config = dict(
    n_layer=12,
    d_model=192,
    n_head=3,
    n_kv_head=3,
    head_dim=64,
    d_mlp=768,
    vocab_size=8192,
    activation='tanh_gelu',
    norm='layernorm',
    norm_place='pre',
    norm_eps=1e-06,
    positions='learned',
    qk_norm=True,
    attn_scale=0.125,
    bias='all',
    tie_embeddings=True,
    parallel_block=False,
    init='trunc',
    init_std_qkv=0.0141,
    init_std_o=0.0141,
    init_std_up=0.0141,
    init_std_down=0.0,
    optimizer='cautious_adamw',
    lr=0.0017,
    beta1=0.9,
    beta2=0.95,
    weight_decay=0.055,
    lr_head=0.00692,
    grad_clip=2.0,
    warmup_steps=248,
    schedule='wsd',
    decay_fraction=0.895,
    decay_shape='linear',
    final_lr_fraction=0.0,
    batch_tokens=[32768, 65536],
    seq_len=1024,
    doc_mask=True,
    train_tokens=546300000,
    steps=12004,
    dataset='wikipedia_en',
)
MLP neurons of a small language model. Each row is named by its layer, matrix (up: input weights) and neuron, and shows model dimensions 0-191. Each number is 128 + 24 x the weight over its row's rms, rounded and kept within 0 to 255. Numbers have three digits each.
After each neuron's rows, "fires after" lists the tokens most often just before its 100 highest values on Wikipedia text that the model never trained on.

L3.up586:135145130125100138130128159117188126121095121121148108144140081076116154121146113125086135101089116131152147143148093153112108057149118132148158124111136138067135127151129135105105133190117114111172145141125098135148155075142150157134117124134121143077122137088083085085152127146149079134151111136103129117136082178122109116102139106165165133135121157176091108104111129146124144083130135111108114111119121124163142140160161130150123150136124115143152119143163155155142081120104138103148124110098133131127123113161123148151115122153130171087126136145130135104144126144156122070
fires after: " |", "|"

L3.up210:096158156127135163098121158096076131115094081136109144166110139102097157164155174104089140127109145154117135087139154168156153093114128166102123126149143154090123138138126181101133109131125146131151154127160070155169106122107194124128118142147153131116139145098095126137114135155142120131080145102183139115115130116135141105064129112179103109151123126127106116121112120132112129156129137131117172135139131057115132122153125138135108133129134109166137062128153133163118147125134140137098125096107154122138138129140091158101135119156115107087141128157154130174143125122127137125
fires after: " |", "|", ".", ","

L6.up372:141085136123096134141146119106118106128147125105118123154148116177128129133081103144114132090095102176114101110100124112153079134140138131136151081122149059123129157119128166125127114071101131096146140108107090142127126158104150099127194131105107114122115179149104097146095100131149109131117103165146158109147120124106139126127121105149155115149172147149124096119093127108143112100092174108141126119109168123148110165150133152118127070143140206127132154093125124138123115080083123109118126153109129143123115120103132146167119111117125130141135111140107182158137084142150138118
fires after: " |", "\n\n", "|", ",", ":", " ("

L9.up7:132127115111141140160161144131092123103136148094120099125108097117119128066150119153122125126181116093132160133177163112159116132127147143169169122116124138133089154132158143089126133085141074119131151078151111108136127135132116130122093131122139173138111115107177107144100128120124140131123167146154138133119084124140104138132126147155175147097143154118139090078136156157097108085105075134126120127097113102128124128121167108159111118089127167142080125156116150126132117182168144104167130170182109112104158139131139146122150096160129102136138134106126139158119139112090085123
fires after: "=", "\n\n"

L9.up310:115094151118093128149130139121100108147157125129127128113093138111138135088171161163133092126111108144111108112120154151089103139100134152188205145170143122130091145107103166146145094156080115119112128114137157111130126112136138158120144122147116107123129123115148155120140137151156107149113163151147145115179142109126081134092104131141145134098140164159141145116160121105160161115114107166126099124084158171133125125166146129122138130115099085140076126141102155048099109129110147138113103153101160107138125113125092135171125136171149117148151111122175127122095120107132132101
fires after: " was", " did", " is", " were", " (", " are"

L3.up137:136166116090148085130118105172110117074092121163103158140155123119131133130126176151148127123148108108103141155108153124193179081152116142143106094164128161125112097114090157164157104106108102118082134161106134097089105131112136135118127113164103132176149171158091123137134109143151102135122119110093112141151105120108118122132130134153099147129113103120182149110121103123162099176172117155159148105121156112128157124142138087131121146146137108097118103152095131108117141115101134122156125150099102106116154087114128122098153112126172127109131159134119125161094152151145147098
fires after: " |", " -", " –"

L7.up660:121118116087171130124181123099125126117134084120130042108127130131114127129118122122139129128153132161068128046132127119096122158127130122127127129129132129129137126163122131185107128169125118132134121124122126126128128128097126086129164129091108119123131153121116085133094119131130139134067125123126141130164065131144127157116179124123112129110110127127171122183102153153214137128094120124129097127044089139135126146115125140122085133123121126131122154128128146132148139119124105127134128138122132115092087138106114125124127129126127112127127152110135128122127037188119128128
fires after: " |", " 0", " 8", " ("

L4.up289:112126100133118126122133118121090118137166148129143088122099146128119154125155129143120139151116117088154122122174126138133150137181133079149103135121100142117114082114146128110108140131086091166158141139146157076132115146151180145096119135134167167097175118110163136113094119134096167174140121112151146110133146121110129089152114124110126137087108176119100128153122157118103119128143087107112116127103137109100079149179113074154143116117091094149112156151186161149103090178147117142133176093130131121110142144105122111100138131096150162140147105128121092157137117107135156131
fires after: " F", "=", ")", "Ch", "A"

L9.up494:145120133121108116131148170131107129142124118128137141105117068112129131117134139126141149154144193071104120148166135116101101133136126113075121126109157168090122137149145103127102081164094131140139105108155131158154148117130173133131098101144133157093186116113110143158132149143122104131122152116157142131123114144121135102095107138125174142147138158056097129106200094104119148109115083134131132058123150108120120135110104140143170131065126124147108129123131124133128125155150123139142150131103131116114105102145116144141117129123205125140150119144105105133146109184116148162
fires after: "\n\n", ".", "\n", "="

L3.up112:126139104118114132158170090148146077125173145191160117129145107146164140140119137112137125174102126116127152114172154093091102133134105123150135140086128140096129162075133135158110152094096131117149146103124139087108113112136065149169124099134129133170099151088134130120109108123156130161100091153123153107154109136157138156140116106105138149150084137093101131152131125145116125153169126091158124098142106102124133125152138116145134192116140085122135118113123122142101158113097129157124165102185154105094153155128114117085159131123138114122121129134108142143169146157124100166
fires after: " in", "In", " In", " 17", " 18", " the"

L9.up220:093153148131116155188138139101126102115154108098083160132136080129118157134132118134114148126107168100151182125130087098128121145118129123111144104125121094125141160140125146138098138162169094135155102116131126103098142091117147133115078128126101124136149153129124144187127161144124115141106113131132160126126139149070149087130169165119143134165115145124083115158112118098122162139157128166107101128122110116104130179166148114152162171068115100092095167144151085129165130138106114110147104107137122140151134157083115134168137120107093110152140133124153102103099123107144144099
fires after: ",", ":", ".", " 20", " 3"

L3.up408:112165108134154144146124132124094117111116033124080138097125116132132148156116074144121127127101154154100121132138127115129149152099092141147092131089115132174113097147080142169152140189118063109118117114155126124178106141155141128101082117138116135127126104093108105143129097114168152116133150120164084146111108140125094127095141137126131154122135140132166096108101180170149133169128145145186109143107133135105142148183111125118141155143164122145128118095145130137133137106128121157144127100104125112148166104095133108141138127153113141117089113129125098163124116107150130154
fires after: " |", ")", "2"

L3.up8:140123151135145121106113147094132146113135109156139170130117129125143154143170125087126122110155098122092109136107047136123143137139129132118152131140113123104082106141164151132129085132118135163119127133098138133164155134160086108121147093108149117163117128116125110098107113159141189127111117090172092090139140127121135115105161144135124114103119120142143085091150126060119118165145120106094173119120145081127157144158110106157106136147084128123132121090105152130130110117140088077127138133131154105114101120164141186127083142196120114152178133160124139155140123144135123147
fires after: " |", "|", "\n ", " Som", " Prom"

L9.up589:163090092137122097151124141144159126136111065143099177081156094160125140142112120105123140141118130091104089101151133141141106147130106107134113100139097120140131123161147120168123077125154059090166089134163128124149153119088151092103123088150124145112135171111113170111178124128141126071166133118114091107134091100123075132128103136125126159160133154122135116121156078139166134082123129104169110113121122132144108096153125143139114179096127134107092116137138151125135155129129118168127093116163146129151120116136144109130138128134144142146143148143121164148133099119163156138
fires after: " |", ".", " about", " interest", "⁄"

L9.up691:106096154089119145172152131131110083100135139157113136142136094125121126182175168129153097116094126103119146104132123084076137115151150167120127161156130132110130170112140191157143137156120110141099145112156130151100123167141157140099117090144099146139133122123142155113086119128161097140145134122093130076123147122096099157098090127146119128095090137113124124183113124123137129105132119105143114118122114145125122129159076134096138079126078152120118163136136151143165138166090136155133127139126094126151129115153133183168129135124132126101148138122160129075091168149098141119
fires after: "-", "–", " ("

L9.up362:113186163113088117187095162149143135121122134138097127137115088081114136159113108149112112176096163118136103123132110156149094135121158088099086130122145168129071126127162189167129120146161139125126117112128108133124099137117112110126128139143132149150120128109157119138159133130117099150129130078137127125146109106109123122128095113103144138144110144127124094174130140150160149153135086148157111095095160120119133113118167147095119140126147104145077135137139107095141155149138076129142110163171189153156080097128125138161100087130101134135143127119130122134092104114170167132
fires after: ".", " (", "′", "|", ":"

L3.up381:118113135128130109129130143144112153118142138164104127154074088100118137141096182092130096183147098120105149136162108129101126135134089185115119128121124111103076130125162141154103116105123132136146143138079091149136147106122098106119103135153078148113154143101124120102170122156084080156110135114131149148123105133128119126110145128094137128136100085130150108149109120116141121136121090172173191144118137072091154124158126102119141151134152115133135103149133126117135158182113133133183129111118105167124157121072143149127157124140134129111148160071086144119137127106110123153
fires after: " |", ","

L9.up733:145090099067144157133158134138074121104148167150102147085129137163094154123125179093112132125135148097164114156152113125111106110121121112112109115130138112108116201124098166123149134102114124168115121181123068174148124109145172116150131126142157116114142105136120131106130117153145128148155138129153169149113106150146150139143076174157133139129146165102101127133126112089139145148150101142100107114110115126149127130117116132099115141101094095132110171117082069172121102135153107136117108150124135133105149138128108124110105126088167135100149158094129126145086152117120162128
fires after: "-", "=", "{", " |", ":", "|"

L6.up397:159132097116142134162145096140130166159131138090149125152141131157132111136100141130136139125094146131129124135146140116127125152158146124096124115160144161108156159106104138137086140128149100081063108115135083159143101141131110102084130098138133133110135120164154151148157121138152129124104139109110104157107163158120123179165126120116102112140109073146135068123083133150120097139099177144128106124148134141140140107122121127065130136155143159094140137090160112117150099138135139160143179111095110101134133152167148120112160156150137101131100107138146062156124079168114167134
fires after: " |", " the", " (", " o", ",", " \""

L9.up262:147142138173127137171142136112115101131123110133151154103127093128127134161118148110139107186121133080145147113149147140086067131128107169139121118142175160122072165100125169112139106165159152148109124100136157135126118143107118089132124140102150120138162115117116110156138122146111132147098121124102185142117137143131134109165131090149089140103099154145106160160120122118098132138149136150149136133097112137134131169138139157168104138129158100148062153124112121170115100126130087096131116143135082138139077179152107171131108108110116114150158074122104131121100092101102120122
fires after: " to", "–", " −", " can", " not", "-"

L9.up570:080135140097139108128145159091115102103133129159141097125143154115139155139121114119106133125116134123096154129137098144109146127104161159142149093113158108149114132122116162143097122126130139110152133139131137102139146125131142152182101105102136143097127129109121122113124141115138146155112108142097098088091136128162083111208117102087074113145089147129111097149123129143116086091094117138142075188100129141107132148176112124184127159107130151135101096148122138133133109112139098136101149177133080124153151183119144136123151100184119158158135131118124114111142118097099145076
fires after: " in", " of", " New", " 18"

L6.up758:170127134104119109130164110116069130120130090152101100106112099112145118136109158117120119108117146107211100156134101183106118104051126110126151104125130150128107095118124103115120117156157128106123159153082061145134124172125142127143140149137113155123142139124129151138127096123095161141133098119134117109149142115115112110129126149139087117129161134142115068185142111150144119149183143099106056137124112114123140118143106132135122097150134156179121104164142106129125118117130152173152140120160142129091125139108146133153143116125132133139143092122126104184121097158115097142
fires after: "-", "–", " (", " |", " "

L9.up93:124113121129153135102131174201113131094092139127116086116090188113069165159111127163128119113127092096182135151114119107156132102109138129132160140135153162099099171094154168102113122168128165143132112093146107105132115102114146128137122102154145113103180132122140146101107154155129124154120158134138119124116150122075156158108076114148119124117149112125141132153153083102130152170128095149095114091106132135135138176109135150106162144145095129156137166104110073119134137107124125144142123120093156130103133139131115098136175121096122134124114135109095154112114148104137153134
fires after: "|", " |", " 2"

L9.up111:081164121117133158103163101097114150153079115168115080099092090175114143156149135123118126157130116121141142135191095129131118153154142135140140104088134099105083119109119131151118102119132142149123128098126127193120104120117184164142127112141133100127123104096109138173128096141099117104143108075195145102122134105133166087104115164113126118123135160152093118133162124126122132117139101145132141138123175119139112088112121096129133146096131137103117153126138129103099127104124141112165114187113122130105104164134128168118127105145152147167119140115088141129168149098089115141
fires after: " (", "\n", "\n\n"

L4.up552:109118131082107108135097133166125100130128117130146150134095135114119144135109120147146097153087123119121103132104164136103143131113135166141100120135118108140141161089141081140156121110151104142117093137114137156156147158082129064116097120164167148109163123137148122135103177116133137129113139070172109115086203152164100169098118130134106134131135163160113110133127145147155102116158089115143139138116124108117116116130088165148087154097134157182145117121120145142128151141113174176116137132134129085151127104149113116167118164098132150112105094153160132166136119131106137169
fires after: " United", " in", " the", " (", " G", ","

L7.up45:122172171119101123129172130122070118108142167132124100157123139120192144145137128120067123101116133140153139162145117213189141150110129135136139121132156128120137146100145144135152119145147156139141134119138123125129144127095157127127084144085116139127151179131191089129109126137130076107102149122130104123089164153078146113136107122135141122165136137123160183126136060167121127124109113112130111136099113206124126182139121131136119139115127125133145094135123139135129152106137146130122130129121131122095132141101133132123127131134128145128169094134129135121130178099077131154
fires after: " |", "|", " and", " of", " Box"

L9.up687:110140126148109154141124135095108110126126115096118118080129138140132136106171155119147124112155129118135125149157127126120101144154113090136107153213113124126114187127148097145119131162121117115116132107141124166087151123122148085109139149159131154113121118121152121093140074142113118141134135132169108098132086124123135150094125122143162162086128141116109114081138138130111107140103102149165078153138170134123073111158069152134105107086083070156095146159141108122173164138116151106145112129153144136136113148134159157149152100156124107144146131110133147059123135105122148110
fires after: " (", "-", " un", "/", " ", " Un"

L9.up249:093111129170100070155122173098143116155086124090119146122125140127121142155119136148139116097096135114111144103170141117099133101136163147133111142146135159124141114130148139134123132163141133120086109123164130153152122092142159107131134093122130120130146156064132130099136177114115118157120145163158134103111111148157154084100081096094089077174125145144100117124137099132126133143102096157152091127092136105093105133171120123122183127109112101128092201142100118141119127119094117160121096142170150130132091113125144124152144102123144147118141175154148104114163139122126166114
fires after: ".", ":", ",", "/"